Part of a small language model's weights: 7.48M parameters, learned positions.
MLP neurons of a small language model. Each row is named by its layer, matrix (up: input weights) and neuron, and shows model dimensions 32-127. Each number is 128 + 24 x the weight over its row's rms, rounded and kept within 0 to 255. Numbers have three digits each.
A block is one neuron, or neurons of one layer that tend to fire together. Before each block is what it responds to, as a language model described it from the Wikipedia text at the highest values.

Mid-word fragments of longer words, such as ni in Unique/United and ur in neurodegenerative, plus opening quotes or parentheses before a title or gloss.
L4.up176:101128155136147143120147148124138140122122130090133101107169118087122143121122097128125115144118118149138156103103153145149096116120128105137155127112149101090122095127107168167130163166060118125121120136142096151119134114124150132126125129126110095141081179120174124145103158133105096121

Short consonant word pieces (ch, d, z, s, me) inside a longer word split into several tokens, mostly names and foreign words, e.g. Bur-me-se, Ar-ch-bishop, palaz-z-os.
L4.up785:104153100141135123135154145151109119114124110120097131094166130085141136107144112083105123110146109114143141157149127139087135110131087127106154095109108133090176123141135149117071130106147122148184135088121132124175111095126141131108126123094132116109117120127112140147122144130140126105

Fires inside personal names at first-name pieces before a surname (Jonath-an, Jose-ph, Har-old), and on opening quotes before nicknames, quotations or table-cell titles (Charles "Buddy").
L6.up71:164095144144096122146127106142136125143150095110123079144139089118142132141109140118114099100133089127129105131149135144146122052103136106118088139119140129146130125146147103161124148155160139163154181089159112124100092107154107143110083099092137111125119130157165151142143132118074101164
L6.up110:136105161098134071119133111123131119095133122150170095137170144122137145133134082120107114101108094155133152169129140111097123151157114094145179159090183193128145149126136138114169161149144124133104126129135129114165135098133143112147118130142143117130146131159134111111136088136120160129
L6.up181:110099150169137142170134123150129119148110108113123103155158148145133132170125092180077131098086124154150159115118144133104104123125128131147111115146138164092121124121087157143120142128134122119121113151161128190136116145128135095175128146124134142146129214128113148092125114151173097142
L6.up316:140158175126143151129141114046103155124118103146181091153145085124134120142115088213084123116130147123134135138130139121115137106141125111109151106117187166131095156143172110129135138161095108121096138137124095072119127143139145129139154154095065119148150110085164150123128150129095126142
L6.up461:134137137135166182151145106108123141139129117107137083133159068163126130099102129162157064165162129135138152146099113159169145133135155110096162149131159113123127157121120138113132136129182106118107120151122135077183117141123132119123133146105095128114148137159147142099149136146118106133
L6.up489:123118162145149140121174082113145101104129087192103107112127121138135158133168120133133120132123109105132123140137170140103128127105147145191122134118162134144103171124123151148162121136127119095175113193143127099112139106106120132111125131129098132148104163169127059154157088131099147166
L6.up783:089154099170093104172104110130127159127107091118140128126131109113167118160157120154151105092108092148154186159142124088086143085153106152167077094089168148144110144143135140139171134108134094154156125129136147157147119129138122136137114140101177114152125124097142119140144155103111149105
L6.up871:104151154113116104141126103122147104110092088121164099101153089117135150137137109160110133138107095118167105152158116107141178105123149113132101100168116146155096154123121149115115145137119102109150147123151102119094146158106111148085141144170142122125115118152147105152128140142066138113

Final or middle subword pieces inside multi-token proper names, mostly people's surnames, e.g. King-man, Schut-z, Wal-ker, Hitchc-ock, in names and tables.
L7.up53:089117118120163116102133134202160127158103164146124133114112086122088126136132137119110144148157163135117085182123143078137126130111104118188151162129164150149132115144135077108078180135145109130126175117117135119124102152131101136122155089125137108101139145139112111098128123109120123111
L7.up72:092087119139128140117163136175114126165141150154166117112114166111101129126151104117112178138145145178163136167135143116123121147117117096180096107098173135145117186151094116140143153132152086130150141096059112118081141096104152128114130087109119141127139116185161159112130143114109100150
L7.up120:115128100157114150150104163169144098141150136144125157076135133107110138084139127131091161124145107101124115139130121161115122164146159151120125108134172147153119140128174158125085149133144103132122144119120127091105124128147150135166102147131130136117144149152128101159144137128130109095
L7.up452:149113145133084105156123115154112123176148147174129149133111118179145085148128096116120167191139143124160111135122122127133170097085175135100122141105112109138099123113116122080138121142136097130107151110154098101125128103121142104144130154109158129136093170103168166120138143116119096136
L7.up644:120120133150129101094158170182162144120133127096129115098135113085145129156122115085143132127146107118086138140166137118121132104151079093105127102100146110145105154164157164131100132100143095105136136077107151138144090138130140150093156138114086119120092109131085104109139116159104150154
L7.up680:119105156107129109068150150100112131166152138137105108127122118146118153101147115115099125152115112134125151157136136131158155118145130148115105120123143170122146162122151087110151084146142118132143171102103091148082150146096127170145141149099131127114116133128110099147119151093145113140
L7.up895:091111131085126123098152091084127115102160161148127130131120198143117120132138132104109137146134150169123120133124148176165133140155110120159158115113144153164167112174164136124087095102143116150118130109129130134103075114103144086098154099113129103145129105132145092124123154158143162132
L7.up1014:140135139139169176117063109137130142147104097159170157107120095135086140123090122079091100105148138095099123122109152105138135152141124133145136130133124112156128161117155133115118162138104147083134161161104104109165139124123124150115121082081153108141128156122129096148135174049084147094

Opening brackets, quotes or hyphens right after a name or title, mostly in lists, starting a gloss like (Sumbawa), (English:, "Joe", Robineau-Desvoidy.
L7.up31:109113118098118161134098099127154150085146115109150112102135090138140160122103099212137128111112128097121110130132101106119149117089122151142159079094155136122112119134133121195101149110175115110106133088138163137147140112140160129147136121112102096142124155106105141135142127119120115161
L7.up207:161137130127113118161119084112162111087108084120117146082120143142155103156156116160178122149124109116155104159098114090132169103076155132158130103143147114115096166138103137129095118150127129126129130139124129121167134133097106142125142155100108134162098110108150118113132130141114120148
L7.up223:140113123103125144082093155159111160086141142110161097096117175102133124152122082156179174136126084118149127139165152086109131122116127156136105130137101136106119147144098144099117109120111135108085122162126124104096117136099135107157095094135125119158097121133135127115113137109128113169
L7.up273:110138121143115145122131136113124104127152103094144106140133128101115135106140132139123165177110084118129101120117157135115111131123134106149122138179119116131130118093121183097102152113106138139119102085137115122114157113149126120076105138129125179143147101150124107127141133137136149175
L7.up292:143115113135099117148119093101159095118118099131130151131125136174147061152138120101171147151129137091115153125133116152105189143103145128111130131109174132091112152155146120137103119122099111155118145136146135095125153145124160133108149119167122146106112160103106119141147114136071164151
L7.up475:153148140124071144180145143109076094137155135083151142169094128172133108129150116160169160159127104119160114127186112075140144167097118113153114100145115157130158141163095107129154111116089115088119102110113174126146124164096120085122106113139132137124126156105102159128096129151098154107
L7.up537:154119122095124132114111108146168086095072099116169143107113125149175060107097114137161136144143120122147134107144104114152135120136086164113152152134119117115136122119136108119112118108085095122122127159123133103123144145155133137121161155124116108148140134154101148113163117095138135135
L7.up812:151130122094097136157098115158152131120106115092112138133163128070171114116117117138170123100102078106118148117141148088123201151090122106129108122129145140108142168120107153107127143124137131116112130169125128112147152117163159154114143118129095079099089113115126131118155134140104110177

First-piece prefixes of longer words split into subwords, such as per, ex, re, de, con, often right after was, also or a subject, as in per|formed, re|placed, ex|cept.
L4.up75:118147198103112106119125123135124106111111134150078121154181084121122093138117118089125173118133141156126174155112095127124146126115148118153079080119158156159134127114126094099157142137127146122145115161109139132126110107055117161126146129101146134139127136113170123102091136086144145164

Fires on the opening piece "con" of longer words split into fragments, as in con|sists, con|firmed, Con|stantine, and weakly on other prefixes (ad, pro) and prepositions (at, of).
L7.up245:060171132121096141192145131137132135163133135139100135137149136142053161147130137133114110117146133126151154059123157125095126152150126175102135099126119127135145127125144166140135141158097153092133126144100100083113113106142109122139093118089125123109131120117124138119117139126134098126
L7.up318:151093151132114116103159113145126134113107124169119159126118111137115142158145124129114128119140132121094131127140108156139114108111122152150106151107149137115141123127148142105105120142160117122102141120072126116119094117103122139117167151100131109145110148105103173139108136115129136188
L7.up400:119119134161125111121119105121122125128128161097159143108122110118115148151069113131128124071100134125116126115153133118177156158125132126060153081122137100141166097149116134112094126122121147089127133170147130098167088103123085111160106131174134070130149133139153125136169088208100130103
L7.up446:144105115122115138208178146146135122134136158114147095139146145156110105207149123110113106113144138130123125130129161142126131131077134146119107165149129107119169105091146119097115133094152165113094127151169107132129142124127136162128128104096141064141100134131133112135124127136123071133
L7.up691:140119114084125121117105106154163136145128110098136109133157094112113138189109144127137168121129101156111163083141117121143121097116108111145075129125124118132142124137113166138120120155109141085097127094123127129180127106135110071147112120091145118144151148117143100148130154160114089153
L7.up785:123118118122103086155161146080149121158117162110142146171170101119154118132143105126080127128121114107130091120118133134116121098127161079173133138135149142099114093141119117113116185122099137095174084137150143132133160130114108129099083121148095108125162117112131103118120125159141165146
L7.up897:110084122173154173183112156134169129149114151113128128121137086141114115106093107099116119101109124115133101141109117113119136110119133143160128124131141153116137136147154156129110135150131140139055159139101102122131121101122160159119159144154138136123118109156105150135144097106127125138
L7.up952:052102136131145106129146087149102131133173139101109167137145136160131113123079134153139151134158130155148157109141119153109082101117170154111099097131160097145085135113125108163173148165127091099127136156177086121099127142104125123106154130081111118113093116174105145132096156143142123124

First piece of a verb split into several tokens, just after a subject, auxiliary or "to" in narrative prose, such as re(tire), dis(tribute), con(sult).
L6.up83:114125124134163160139162108085169154132110087098167154096160121127148140105111129111113179147119151172100145097142119142171079111121119172116105138116157141143103116114106153139144108156156130154123152162110172135184112104072120175106100136151158140104104171127112140108096114097135122152
L6.up254:112097152105114150152092099159169117086107159125152116147151141144106120131133112099119184136109129111141177115157137097144122124124170114134104094135077126178156163151154135134132108145126152157167128155140115103097082090100149140088130087150103196124117114147147149083124117096134070144
L6.up516:129105160165143096091118116110111120085149164137107121168107120113116115126152110141116175077095097073155160168156152137130086119147125112138135103121127096150130096114155158135142107151098152140139126161147117124135135102104146138122104125163149210170129148132130137135154122082158104097
L6.up685:138124100096131140151150118127146163088147146110118144157128114119162144118168105137131129153126081154094119085135113147178130188115133107133089115135170132118110102139103110130148092160143119133104114098178176121106110127128136110097133117137169162152122139151093111114123153122127149105
L6.up687:186140121137119101115133126101127166139108153139139130104122107183133177100142109129131152123150081107102129116130109150116113136115128121104129157126083138114110168146137144162155123127163113145149139139129188113107104096118147151086062163105168132154177155136120160134083167098148128134
L6.up782:145123127124073119090123127094090143115147145149144115168134160156120151080172114119138123096128095110088159116145140138115151071132134152146128162133133118121180084128159115147102116150153122153160135191134164126146092115172114145126139146139138184156139131144144143104140106114126140114
L6.up909:121092085154083121119126105132142137180128137105129097147151111130137115156165121080136123130110131091103148160155126101125111077105146079122101127067098162135089139154139135169139099124148126152166117119112146110124158106158100143109096131156105108154164136124153113119149130121077160173
L6.up1015:135110126112095095085136112088096137108137153136152096175155109113093147119132091099162117082145130115133129153103098121117126113147146107115124135076112118168119123150112187155134110144170173075113144193126148127145144111118088138144122119137132127123157108153138149102157160112127112130